config.yaml
hidden_size: 512
head_dim: 64
intermediate_size: 1216
hidden_act: "swiglu"
rope_fraction: 1.0
qk_norm: false
tie_word_embeddings: true
parallel_block: false
init_std_o: 0.00479
init_std_up: 0.0225
max_seq_len: 512
doc_mask: true
max_steps: 8604
MLP neurons of a small language model. Each row is named by its layer, matrix (gate and up: input weights) and neuron, and shows model dimensions 384-479. Each number is 50 + 15 x the weight over its row's rms, rounded and kept within 0 to 99. A neuron's up and down rows have the sign that makes its largest values positive.
After each neuron's rows, "fires on" lists the tokens most often at its 100 highest values on Wikipedia text that the model never trained on.

L5.gate496:52 40 68 16 51 79 64 45 27 53 52 42 69 54 24 52 62 31 52 43 60 30 61 66 53 82 34 51 56 38 24 59 41 27 74 17 31 44 53 51 74 72 38 52 39 44 46 25 27 27 60 38 32 32 45 58 29 37 77 40 57 37 27 54 43 59 48 53 47 47 37 67 49 49 60 51 45 38 50 60 07 54 49 30 62 51 33 49 46 76 50 58 20 50 70 55
L5.up496:54 60 77 20 74 75 58 83 20 39 67 59 56 54 51 32 50 45 44 29 35 30 42 60 64 42 42 52 69 43 23 55 80 39 40 51 60 30 45 64 53 58 47 58 36 41 47 08 37 46 58 19 52 77 24 42 20 48 67 35 64 50 20 74 44 59 49 65 57 40 36 44 34 45 34 51 47 01 48 62 31 25 54 37 37 40 44 41 60 70 47 48 35 37 66 71
fires on: " |", "\n", "\n\n"

L2.gate190:38 72 34 42 57 59 49 46 20 70 48 26 55 44 29 43 41 65 48 43 60 47 62 50 56 60 53 62 61 53 44 36 50 44 41 31 50 85 42 60 63 67 25 45 24 33 69 37 27 25 47 54 37 49 31 57 44 65 48 82 34 76 74 60 55 59 53 43 53 52 32 21 42 45 17 55 38 59 64 23 70 69 61 48 73 41 70 43 70 13 41 68 36 33 29 21
L2.up190:36 68 55 34 61 40 58 40 43 71 66 44 33 40 44 18 14 53 34 36 68 48 57 49 38 80 55 61 55 53 48 34 45 24 45 64 31 26 46 54 59 56 41 55 52 45 49 38 19 42 19 44 38 39 51 50 46 55 31 37 67 32 68 30 42 59 36 35 48 78 60 41 33 44 47 52 52 66 75 65 64 47 67 31 59 55 56 67 63 31 63 32 60 50 55 82
fires on: "ti", "ly", "sc", "ris", "go"

L7.gate645:70 46 27 58 80 54 56 75 48 51 27 54 30 53 71 18 49 32 70 51 43 60 54 40 67 51 13 34 62 32 71 62 34 53 72 47 54 42 60 32 64 22 52 45 43 68 57 47 75 53 44 41 53 57 50 55 52 31 42 60 38 49 67 36 32 69 67 84 63 33 10 50 85 60 49 67 58 28 52 74 43 54 38 56 40 60 42 23 36 57 43 33 43 38 46 52
L7.up645:61 51 28 99 47 33 81 68 20 51 51 59 47 57 46 59 55 62 59 56 66 52 33 27 09 56 35 68 51 75 74 42 64 55 35 56 78 47 29 41 54 60 46 34 52 53 57 35 28 45 49 77 61 35 69 38 17 45 39 68 72 40 48 47 35 65 51 39 57 57 35 80 63 57 62 68 46 58 46 31 42 62 60 32 59 64 49 36 65 58 68 43 51 19 26 60
fires on: "'"

L2.gate38:61 52 27 47 51 47 19 36 48 44 60 49 32 60 47 46 64 46 54 53 48 60 51 48 49 24 59 40 75 52 63 60 56 21 92 81 24 62 24 48 49 76 48 54 54 22 61 58 64 57 56 47 59 41 49 65 52 90 62 67 44 37 63 55 40 25 57 39 69 42 44 63 53 64 21 71 53 39 69 30 18 53 44 37 30 55 51 90 57 51 50 33 68 70 57 72
L2.up38:73 52 50 60 47 38 62 36 59 68 48 41 60 77 53 40 54 51 60 34 33 49 66 57 75 45 45 47 62 61 37 49 51 72 56 49 54 53 56 53 45 56 57 46 36 53 30 29 43 87 66 49 37 52 26 41 25 48 59 62 50 32 48 32 56 58 58 25 45 53 63 53 62 56 84 35 44 17 56 45 50 08 54 55 49 45 56 67 40 65 41 61 48 47 60 40
fires on: "y", " dist", " comp", " Dist", "r", "ingu"

L5.gate418:34 58 40 03 46 52 82 69 62 43 37 36 46 41 56 49 34 64 64 42 66 76 27 38 60 64 62 63 64 43 45 53 50 58 61 60 54 64 71 40 56 82 54 43 48 28 72 86 73 46 41 57 37 48 56 50 32 60 71 39 42 75 49 37 58 39 57 46 57 73 42 53 49 41 53 55 47 60 51 53 63 35 55 56 51 22 73 72 41 54 37 66 31 32 42 60
L5.up418:46 58 61 33 43 78 58 63 62 49 36 42 51 48 40 59 53 38 58 41 50 66 36 58 47 70 62 68 51 38 57 39 56 45 63 53 50 49 93 49 48 77 66 67 49 68 40 73 55 68 42 49 55 42 50 29 35 68 44 41 54 46 64 37 14 68 56 16 57 72 56 50 29 46 43 75 57 40 35 47 44 42 74 63 65 33 66 67 40 44 65 48 68 45 61 49
fires on: "ti"

L5.gate729:42 66 42 39 53 62 47 52 66 43 47 48 51 57 64 43 45 30 43 31 57 18 72 79 29 78 49 57 56 35 64 83 78 42 50 50 68 43 53 45 69 63 40 45 77 44 29 25 49 34 55 45 61 38 63 39 29 55 76 39 57 31 33 55 42 94 46 77 57 57 20 48 21 22 45 53 67 38 49 61 61 47 41 51 36 56 46 51 22 42 22 51 60 58 70 60
L5.up729:56 45 83 68 56 42 15 41 51 43 50 39 62 34 50 59 26 63 42 62 52 42 32 73 69 63 33 76 38 47 26 51 72 43 52 50 43 44 74 72 48 27 22 43 55 53 56 22 57 50 65 36 76 49 27 65 59 63 33 70 26 46 36 45 67 27 47 54 44 52 56 37 47 68 59 82 32 75 52 16 50 46 42 58 73 60 93 59 50 27 72 44 49 63 60 40
fires on: " with", ":", " by", " |", " and", " married"

L8.gate678:39 46 26 70 32 32 44 50 76 17 65 35 83 65 50 56 54 43 42 46 31 57 48 36 51 74 57 78 47 60 69 50 78 54 25 35 32 52 18 59 53 46 58 56 72 58 53 57 75 80 61 47 76 52 73 54 48 63 56 33 56 32 50 46 39 57 57 41 67 81 69 23 64 49 53 63 79 53 62 36 27 63 41 51 41 37 47 59 46 48 44 53 47 24 60 54
L8.up678:15 38 66 30 45 59 62 61 70 46 58 46 34 36 57 48 45 57 53 45 27 57 33 33 34 49 34 69 45 30 62 47 62 59 47 72 30 68 36 31 66 44 56 44 35 64 43 71 55 39 51 56 31 68 64 57 52 64 58 73 41 44 31 44 67 44 41 33 62 60 65 83 57 35 52 73 42 42 54 58 62 39 38 29 40 38 26 42 61 37 68 37 46 44 60 47
fires on: "|", "–", ".", ",", " |", "\n"

L8.gate543:49 56 60 56 51 53 43 47 55 08 70 55 54 49 46 36 48 18 79 65 53 68 66 58 65 66 51 62 58 56 69 43 43 61 35 46 56 50 35 59 32 46 54 53 59 53 39 66 75 67 37 55 49 43 56 52 59 27 67 44 72 72 59 56 26 30 28 20 27 50 27 30 99 73 40 41 55 41 53 20 50 34 50 57 44 49 24 20 59 23 65 26 50 41 38 47
L8.up543:50 35 39 41 53 44 69 22 52 47 28 61 64 46 68 49 54 77 47 47 42 69 48 39 62 85 80 71 43 60 20 44 70 31 48 43 54 49 71 50 65 72 36 61 53 61 56 41 57 51 69 74 39 50 53 42 65 59 45 39 40 43 75 52 43 28 40 65 81 35 65 56 50 34 48 23 80 46 56 80 77 54 57 46 49 73 39 52 47 53 38 73 71 62 73 63
fires on: " |", " a", "-", "–", " and", " to"

L5.gate594:58 45 92 68 33 54 30 48 87 32 43 38 54 52 44 62 26 35 59 57 63 50 34 62 49 32 51 41 61 50 50 39 65 52 32 65 16 63 67 56 27 48 37 54 48 38 37 36 58 63 37 42 64 67 16 35 63 40 43 28 24 52 94 57 58 39 59 57 52 40 71 42 83 35 43 35 62 57 84 55 68 52 60 52 40 37 55 33 64 40 61 92 55 52 58 25
L5.up594:50 38 54 42 55 61 38 47 58 61 48 39 51 31 39 66 30 34 42 64 59 44 51 55 45 34 47 31 16 50 67 43 77 42 60 38 29 62 56 65 63 42 56 57 45 52 33 46 61 33 27 36 66 40 65 23 68 36 60 76 62 60 61 43 46 40 36 42 71 54 32 37 62 46 48 13 37 58 51 32 59 15 56 24 69 33 40 56 58 43 42 58 27 26 51 50
fires on: " (", ",", " Royal", " |", "ary", " Air"

L2.gate954:58 62 68 56 89 57 38 60 74 65 54 39 38 71 66 58 25 41 54 50 71 71 74 63 61 45 54 70 78 67 65 36 40 58 63 35 50 52 36 52 39 77 44 53 46 33 69 71 48 62 37 54 56 37 40 25 63 77 55 47 54 52 53 30 71 34 63 43 49 73 41 61 41 43 51 76 67 79 30 45 56 38 57 54 56 30 56 59 34 69 59 63 53 60 58 31
L2.up954:49 97 37 50 31 45 52 22 46 39 53 47 67 73 45 45 55 45 42 50 73 57 30 71 50 27 65 66 41 55 70 42 54 51 78 40 28 42 40 48 23 25 45 33 70 56 77 29 32 07 72 37 57 69 56 37 74 45 57 45 64 42 45 25 45 54 51 53 15 45 74 46 37 66 28 50 18 31 60 62 80 55 59 46 61 64 57 31 32 34 42 41 51 60 29 54
fires on: "di", "sa", "se", "li"

L5.gate281:61 49 40 67 54 45 64 44 49 52 63 46 34 55 15 72 64 29 56 13 29 69 39 65 66 67 61 59 75 59 72 39 51 29 63 28 76 44 62 38 44 56 47 67 40 49 35 37 77 51 72 64 44 36 47 70 76 54 44 44 57 47 48 49 60 60 59 45 39 52 33 26 41 64 41 33 36 47 50 63 58 67 57 59 51 65 69 57 64 38 55 59 55 58 48 25
L5.up281:52 47 73 49 42 39 51 69 36 52 32 32 64 37 61 37 55 54 34 45 70 35 73 44 53 82 51 48 65 33 60 65 27 54 64 61 56 56 58 52 64 64 43 65 43 68 63 72 54 43 36 35 48 52 64 63 44 55 30 58 40 62 62 34 29 61 44 52 43 28 67 48 54 75 59 38 50 43 58 63 33 61 51 37 55 62 43 74 59 58 32 28 41 46 58 45
fires on: " |", "|", " (", " or", "ly", "-"

L7.gate450:41 62 19 67 35 56 50 58 55 65 48 61 49 50 40 57 24 39 17 60 36 46 59 28 45 51 55 52 35 54 42 44 63 49 75 57 63 25 55 57 56 54 65 45 42 42 64 70 44 34 56 53 11 46 48 55 63 15 67 54 58 48 56 45 30 41 78 76 52 42 77 47 40 40 47 34 27 17 42 37 61 61 59 35 96 35 44 43 32 48 74 31 52 61 85 65
L7.up450:38 49 38 64 58 21 23 63 34 48 43 57 35 64 45 26 34 56 44 50 69 72 46 60 24 70 60 47 49 55 78 44 77 66 31 37 53 21 59 56 55 53 36 51 65 52 27 33 63 36 68 55 23 68 44 41 66 62 67 57 52 72 26 64 60 68 39 57 63 37 65 53 48 53 53 21 52 24 57 47 48 25 47 41 41 42 37 78 56 59 43 40 72 69 52 67
fires on: "ti", "din", "chin", "l"

L2.gate413:35 66 32 26 60 56 31 54 26 46 87 59 30 35 28 20 53 55 33 56 53 47 66 46 52 65 56 43 74 42 48 39 40 54 31 15 50 52 46 67 52 26 20 38 47 58 38 47 36 46 61 22 56 63 47 58 57 44 70 49 50 43 68 54 51 50 43 65 23 57 44 28 48 21 45 68 50 43 76 36 13 52 47 65 25 32 38 27 52 20 60 40 33 65 53 36
L2.up413:62 50 69 72 57 42 41 35 35 44 49 45 53 31 43 34 25 60 37 54 36 51 70 49 67 31 46 50 39 77 69 38 47 45 54 38 61 47 35 63 44 54 27 50 30 54 36 54 56 51 58 58 47 57 69 43 44 44 72 62 47 79 57 53 37 48 45 53 53 60 84 42 43 33 73 60 49 45 53 52 53 58 42 43 59 46 45 50 59 49 47 46 51 43 80 31
fires on: "s", "'", " this", " latter", " game", " song"

L8.gate358:58 29 50 55 52 58 91 35 60 58 65 53 35 76 49 45 48 61 45 35 42 71 28 33 32 62 53 64 50 34 58 54 35 51 49 60 69 73 58 38 41 47 88 18 37 57 22 39 62 40 53 60 44 44 69 60 51 39 55 49 58 52 63 30 35 35 74 34 57 44 43 19 57 55 29 25 54 64 70 66 53 33 42 76 90 36 43 69 53 45 55 54 79 40 12 69
L8.up358:38 44 49 61 45 55 62 59 60 65 72 52 48 54 48 39 65 68 59 49 57 40 41 48 52 57 71 76 43 49 63 34 53 31 46 53 58 52 76 40 65 40 56 47 39 69 11 59 54 55 56 62 45 42 68 55 50 39 24 62 89 51 59 35 46 20 61 50 59 43 56 42 57 46 74 24 81 58 58 51 29 35 21 87 45 50 54 08 62 61 71 63 80 69 44 56
fires on: "-", " \"", " (", "–", " '"

L8.gate519:58 49 64 30 57 22 19 65 64 52 93 55 45 50 72 85 24 44 62 38 69 68 60 61 44 61 41 74 72 65 33 39 69 54 59 52 57 53 44 49 50 29 44 45 57 29 29 34 24 45 39 59 54 43 43 50 62 51 99 55 81 35 55 52 41 51 33 62 54 55 54 47 63 49 59 62 44 61 42 45 41 42 44 45 76 53 59 52 59 41 49 39 35 53 44 31
L8.up519:50 37 63 38 30 51 49 48 53 68 57 63 52 48 44 40 54 42 54 57 46 35 37 29 57 44 50 33 48 19 69 40 44 38 37 36 63 46 53 73 42 39 23 14 57 41 68 37 31 65 55 78 40 37 19 40 73 56 57 46 44 46 54 56 50 65 39 33 68 75 37 37 48 36 66 65 44 49 32 89 42 60 03 72 81 64 66 48 37 65 46 46 40 55 69 49
fires on: "th", "Th", " Th", "wh", " th", "irt"

L2.gate372:69 66 79 44 38 30 33 64 74 44 70 69 99 61 37 38 44 32 63 74 44 73 51 47 36 54 34 72 54 50 69 23 42 62 43 61 48 55 70 72 54 45 64 54 44 62 53 47 56 49 37 56 59 45 48 44 39 71 75 62 56 33 49 33 46 17 60 53 28 67 45 60 64 52 37 81 56 30 62 25 60 54 52 63 31 33 43 55 38 21 60 61 55 40 64 48
L2.up372:64 64 74 46 31 50 33 32 31 61 48 59 46 60 53 47 51 11 87 26 59 36 43 40 32 75 56 37 42 54 55 43 67 37 60 73 61 17 33 54 56 28 32 61 43 57 57 54 69 29 40 67 55 44 57 44 33 43 60 49 50 31 44 44 63 31 48 70 56 86 50 28 42 59 41 41 42 40 58 57 29 50 57 48 36 52 62 43 59 49 75 61 38 43 31 62
fires on: " /", "al", "r", "l", "ous", "-"

L7.gate42:51 54 26 49 50 65 44 62 65 60 64 60 55 52 81 45 56 67 35 40 20 17 63 58 44 38 45 26 48 52 43 57 27 20 51 62 55 60 35 36 45 56 66 44 52 45 33 29 51 35 23 35 40 45 60 70 79 48 49 57 40 58 60 57 46 17 50 62 32 53 72 28 67 50 76 60 84 56 46 39 59 43 46 37 64 34 44 43 32 64 77 19 24 61 64 54
L7.up42:33 26 33 77 37 65 55 53 70 46 57 37 43 13 38 37 74 45 31 55 74 53 14 59 63 90 78 70 22 53 26 54 19 61 41 47 42 44 46 37 49 48 39 37 31 18 43 56 49 52 36 50 55 13 61 55 52 29 51 51 55 36 58 99 43 49 38 36 42 69 50 49 69 51 44 62 32 37 33 24 34 34 50 41 54 74 70 87 58 38 50 30 60 64 56 64
fires on: ".", "="

L5.gate1026:52 45 34 65 31 53 34 49 56 41 57 55 69 56 48 50 44 68 45 11 33 49 58 74 49 32 81 36 38 79 50 48 47 64 59 52 71 82 77 42 62 27 57 13 41 55 32 69 68 34 43 31 42 56 57 46 53 73 49 60 57 40 68 68 73 39 47 48 45 71 56 65 44 52 82 36 48 54 14 30 50 43 66 57 68 47 34 59 53 58 37 52 54 07 41 39
L5.up1026:36 21 44 60 50 36 63 32 51 69 40 49 51 31 52 48 62 42 47 43 59 85 68 53 34 67 39 32 38 44 34 68 69 53 78 47 58 45 64 50 38 59 47 41 73 14 55 57 71 55 25 67 37 50 61 53 72 25 48 60 58 35 55 49 27 54 31 64 70 35 51 52 68 62 62 71 42 30 23 22 32 50 60 31 57 62 35 48 34 49 64 55 47 32 26 39
fires on: "="

L2.gate1094:38 39 93 90 37 21 25 41 72 38 61 42 46 39 49 54 56 83 46 45 58 45 45 61 75 36 17 34 50 51 53 67 69 66 46 47 35 33 42 52 32 66 67 65 56 54 59 37 51 41 67 58 53 29 85 46 64 78 42 39 27 60 55 53 74 42 64 46 55 55 53 35 55 98 31 80 54 66 17 22 43 48 31 55 25 29 19 45 58 43 51 43 55 57 29 24
L2.up1094:39 81 49 28 44 62 43 57 64 50 70 68 34 54 42 49 66 76 62 45 36 77 55 50 34 40 36 45 62 51 46 69 35 42 55 44 36 58 49 43 50 53 57 36 40 45 69 54 31 70 64 83 59 47 49 50 69 57 43 55 49 59 56 73 47 49 35 62 70 60 35 63 54 51 36 36 57 57 67 61 36 25 33 31 38 44 55 43 59 50 81 43 60 51 47 48
fires on: " |", ".", "ight", "y", "fa", " stra"

L2.gate568:49 35 79 68 57 38 29 50 83 43 46 59 38 61 24 62 29 53 20 46 55 55 37 52 61 44 09 47 55 43 53 46 61 52 48 58 53 42 70 56 32 50 60 61 46 67 61 25 75 28 22 63 62 47 30 31 49 40 33 54 75 44 48 38 47 44 23 26 83 56 37 41 41 45 76 67 52 78 55 47 44 41 43 51 29 52 66 49 51 52 74 42 24 49 78 37
L2.up568:57 65 58 76 60 75 38 45 61 43 54 71 58 36 52 53 53 22 56 40 22 58 43 36 86 61 07 39 44 51 80 46 44 74 88 43 55 48 61 55 44 39 68 45 56 49 52 68 53 33 33 50 49 52 46 42 66 48 31 50 56 78 25 58 46 41 74 70 86 52 29 40 78 48 35 47 55 64 42 60 68 60 45 47 63 60 45 62 36 52 48 82 29 52 41 54
fires on: " /", "-", "y", "ym", "ir", ":"

L2.gate1146:63 62 38 60 49 52 60 37 75 60 77 43 55 58 43 25 60 29 46 48 51 59 50 57 54 49 58 43 22 35 51 45 28 76 51 48 64 29 42 46 58 26 48 58 76 50 42 26 52 31 33 62 71 59 54 36 69 75 25 65 45 57 61 64 64 48 19 58 61 70 31 53 41 65 71 78 60 53 29 46 58 71 69 53 19 53 37 26 50 55 57 63 28 59 45 22
L2.up1146:54 62 34 38 21 51 58 38 31 27 59 45 59 46 56 56 49 55 67 49 66 59 60 65 78 26 67 46 51 59 40 63 49 60 30 20 47 39 38 44 37 67 51 31 86 64 55 78 56 37 77 29 51 55 67 48 81 32 86 21 54 34 34 49 74 64 37 36 73 31 53 77 62 60 34 54 56 31 60 39 50 70 74 63 56 87 48 48 14 54 60 68 48 53 28 43
fires on: "di", "se", "mb", "mo", " line", "lo"

L8.gate528:66 53 31 39 83 41 72 64 46 53 39 47 75 51 53 24 44 38 55 45 41 62 59 61 28 54 31 57 43 35 23 63 74 42 56 92 58 56 53 48 60 55 31 51 51 66 52 53 65 36 71 81 87 66 45 31 76 72 76 64 67 42 63 42 52 32 29 50 86 47 42 39 47 20 28 43 57 36 47 73 79 51 41 23 55 56 53 64 64 76 57 54 65 52 37 64
L8.up528:22 36 52 36 53 23 37 68 54 48 77 53 16 43 53 76 26 48 61 66 48 38 63 69 78 53 40 54 73 58 26 58 67 73 28 44 45 40 64 45 42 60 50 69 70 55 63 54 28 62 74 56 33 53 33 57 48 67 63 39 69 55 36 43 49 64 41 41 32 55 31 58 33 68 50 81 49 33 70 59 54 30 69 60 49 40 56 81 67 52 57 31 55 61 44 52
fires on: " |", " H", " 116", ":"

L2.gate15:69 43 53 64 50 55 78 55 65 61 49 63 65 52 49 22 46 29 53 46 16 53 54 27 31 22 75 31 49 27 67 45 40 50 66 32 50 26 33 46 51 45 73 68 29 31 40 43 59 52 57 44 42 49 45 50 28 48 64 61 60 39 53 37 32 32 26 62 36 28 53 31 44 35 37 37 44 56 52 40 30 69 33 35 47 53 48 59 34 42 29 37 41 56 30 66
L2.up15:65 71 26 68 39 64 58 47 49 71 54 53 70 33 46 42 69 42 60 45 54 37 51 48 45 41 56 44 58 35 34 21 53 67 55 64 36 76 77 32 55 46 53 64 49 58 29 70 53 65 60 50 32 46 31 46 13 47 67 68 62 64 37 63 59 51 50 60 45 42 54 72 52 48 57 27 68 56 07 53 36 48 36 51 25 35 59 94 31 82 30 23 55 66 61 70
fires on: "r", "tor", "or", "ri", "y", "ctor"

L7.gate924:50 44 20 40 43 64 52 43 31 56 51 41 44 41 27 57 59 34 28 59 35 41 52 66 34 65 42 50 57 78 30 51 57 61 59 33 50 57 51 59 64 54 47 64 76 87 50 61 55 56 14 53 46 47 55 51 70 52 69 48 58 71 55 50 48 49 51 43 04 68 43 42 65 65 46 62 54 30 39 65 59 36 63 60 26 37 55 31 46 77 59 52 33 44 62 31
L7.up924:39 66 42 52 44 62 50 36 56 67 53 73 77 30 55 48 50 59 74 58 72 47 40 41 66 37 37 45 48 58 64 33 45 69 54 50 57 65 39 57 41 51 75 50 41 65 36 64 60 75 66 65 48 24 39 37 29 43 65 55 29 71 54 35 35 58 56 79 66 53 59 53 54 45 52 42 40 57 30 65 15 33 73 47 30 56 46 50 73 52 50 32 52 41 25 48
fires on: "-", " –", " anim", " Dist", "ug"

L5.gate886:57 23 52 64 57 35 69 65 35 48 41 46 57 54 69 55 48 40 40 59 58 62 41 41 54 50 58 31 49 58 61 53 48 85 69 59 45 43 50 38 61 54 49 47 85 62 57 64 75 60 61 44 64 49 49 30 46 53 37 71 61 24 57 26 57 59 40 29 34 42 35 43 53 63 49 29 55 65 72 38 48 32 14 67 46 46 34 40 32 24 58 65 46 49 41 54
L5.up886:57 28 59 64 43 57 56 66 41 54 34 52 33 58 64 35 34 24 44 59 52 46 85 37 68 79 45 78 23 43 50 29 44 44 37 70 45 33 46 08 56 54 37 42 60 34 51 49 53 70 65 45 30 37 76 49 50 23 37 39 42 61 29 73 60 53 39 49 66 85 58 53 56 66 47 79 27 48 63 54 30 48 54 41 38 49 32 32 38 51 47 43 69 41 28 67
fires on: "'", "’"

L8.gate1162:42 63 53 46 55 36 51 35 29 50 50 71 44 56 59 21 45 47 48 43 67 62 32 27 49 68 63 38 64 59 23 55 45 38 61 84 40 52 63 41 46 39 54 57 58 41 52 45 65 48 52 46 57 54 14 39 48 34 38 43 84 62 63 35 41 47 52 51 52 61 23 46 26 10 56 56 51 60 67 33 76 34 43 38 41 44 46 61 53 38 46 37 40 70 41 58
L8.up1162:38 50 28 48 55 50 52 57 74 53 34 61 36 58 38 38 22 50 54 74 59 66 41 49 81 31 52 30 69 62 64 65 29 63 57 61 59 45 32 43 26 18 76 52 61 18 33 75 69 44 48 44 60 54 49 25 40 26 41 66 51 50 42 69 28 34 54 59 50 60 48 55 50 19 41 42 20 24 74 50 50 54 65 36 54 49 42 63 56 64 26 56 47 67 57 57
fires on: " |", ".", "-", "–", ":"

L8.gate65:73 57 58 57 80 54 41 43 55 43 78 33 42 43 58 65 53 48 51 56 56 66 37 73 57 53 48 42 60 43 55 65 62 43 77 40 31 33 57 26 56 53 57 50 44 66 40 61 43 21 57 48 51 62 49 54 52 45 58 56 54 44 48 50 76 33 39 61 92 49 46 36 37 32 37 37 46 41 53 68 49 60 43 51 11 38 42 20 34 41 57 42 65 50 49 58
L8.up65:51 60 42 60 61 47 56 81 63 64 63 70 59 29 31 52 68 55 41 31 32 21 63 46 49 48 48 56 60 25 58 56 62 72 34 51 41 49 66 78 56 73 75 53 43 41 62 84 42 40 41 29 54 70 43 26 34 40 52 70 36 48 51 51 45 35 68 60 67 41 33 52 28 58 56 54 45 17 49 75 29 65 41 32 52 61 46 58 42 50 41 52 58 38 33 43
fires on: " |", "|"

L2.gate341:38 58 65 45 36 65 35 35 78 47 65 39 36 60 53 46 59 30 51 42 36 61 51 66 30 49 37 49 61 51 30 44 41 76 67 43 59 70 48 58 49 26 60 61 57 43 48 33 65 57 75 68 45 69 60 43 47 66 61 53 38 51 25 36 45 13 48 38 23 73 55 43 54 87 42 36 55 37 71 32 72 55 47 60 69 70 22 88 54 56 47 56 43 72 47 31
L2.up341:90 46 46 55 44 89 35 46 76 37 78 50 47 56 35 78 38 65 72 58 54 58 82 40 47 60 58 55 51 46 47 66 53 37 55 72 54 16 85 47 33 55 28 34 44 55 29 49 48 71 42 66 36 46 42 21 44 41 62 37 34 59 54 29 46 29 47 64 71 53 52 57 59 34 65 72 21 06 54 57 87 19 33 30 33 45 70 46 26 59 65 33 50 52 47 48
fires on: "r", "l", "h", "ll"

L2.gate597:33 50 49 63 35 62 63 42 20 28 44 51 37 59 55 60 40 42 60 63 69 54 53 63 76 55 48 59 59 49 53 46 44 47 47 40 30 61 49 64 48 51 38 38 44 51 76 37 47 37 35 57 43 57 23 49 58 32 59 57 55 54 41 60 51 84 65 67 50 99 61 34 51 24 71 50 54 34 71 31 35 58 47 43 56 69 45 20 65 39 61 57 58 51 32 27
L2.up597:62 57 52 56 93 25 63 61 45 42 63 58 47 51 44 37 28 53 43 67 58 54 51 47 48 62 77 69 40 49 44 62 43 57 57 84 53 34 32 46 54 70 25 50 38 49 60 44 26 29 53 69 37 56 76 30 46 42 45 33 59 41 54 56 56 38 66 38 39 34 74 30 40 27 60 77 51 61 55 29 42 40 20 55 54 64 54 40 41 54 37 60 68 73 28 23
fires on: "s", "'", " same", "se", "sis"

L5.gate957:36 50 61 40 51 61 54 28 55 70 61 52 32 13 44 88 79 50 51 40 44 51 49 23 58 63 47 57 99 70 39 57 38 40 50 42 22 49 70 49 87 46 51 33 61 21 56 50 55 63 37 53 40 53 20 48 53 33 65 27 39 55 61 28 28 42 71 32 38 27 47 12 48 21 46 73 64 50 68 43 62 60 61 28 58 62 49 49 47 44 43 46 43 41 43 63
L5.up957:45 46 55 42 39 62 67 55 41 61 67 59 31 20 39 57 80 51 69 59 56 44 29 75 54 62 73 76 45 63 34 72 51 62 45 51 41 43 48 53 57 37 59 11 34 41 55 29 56 55 41 17 47 67 25 39 09 46 46 51 64 52 45 38 33 50 68 61 58 61 55 39 49 51 66 65 44 65 51 28 64 49 50 56 53 55 48 56 83 06 30 42 39 52 68 71
fires on: " of", " in", " |", " studied", " for"

L8.gate906:42 64 50 66 68 45 72 55 67 48 44 24 58 48 57 63 66 57 27 21 31 33 39 38 45 36 62 66 58 32 21 57 75 52 37 70 59 57 58 76 65 39 87 53 37 45 56 73 45 43 43 44 64 06 51 48 53 60 65 41 49 23 47 62 33 67 67 50 65 66 34 67 46 43 51 78 49 32 49 48 66 56 40 57 59 13 49 61 47 74 39 52 62 49 88 72
L8.up906:24 55 62 43 56 61 50 53 36 26 65 55 44 52 51 60 25 59 21 70 31 80 41 21 56 26 60 68 47 47 24 43 40 59 52 64 43 78 50 59 61 72 35 71 19 46 70 31 82 47 52 50 28 40 47 44 60 54 54 54 44 41 56 45 44 47 36 00 70 29 40 58 49 53 33 56 63 44 66 60 48 49 59 58 38 70 48 43 61 38 60 43 23 48 26 32
fires on: " |", "|", " Roc", ".", "enh"

L8.gate682:49 52 64 55 61 48 60 32 70 55 61 41 52 34 47 59 41 23 36 27 84 52 43 73 46 58 41 35 58 55 27 56 55 35 42 62 69 20 56 55 68 69 33 37 52 53 64 49 50 71 70 55 44 37 68 67 56 55 41 60 44 32 53 45 45 59 73 47 27 74 41 67 41 15 61 40 82 37 61 36 42 58 57 66 73 75 54 55 44 61 36 48 49 27 31 53
L8.up682:46 82 67 32 54 55 45 43 69 24 58 58 38 51 37 50 66 68 82 40 18 35 27 47 34 51 37 54 61 64 45 71 52 51 43 45 44 22 44 74 60 44 22 47 30 47 27 55 43 38 64 34 51 62 20 47 38 40 34 32 43 56 41 66 46 59 62 53 62 81 25 20 59 61 52 56 46 30 38 41 47 37 56 26 35 71 41 61 68 55 45 30 26 35 71 53
fires on: " |", "-", "/"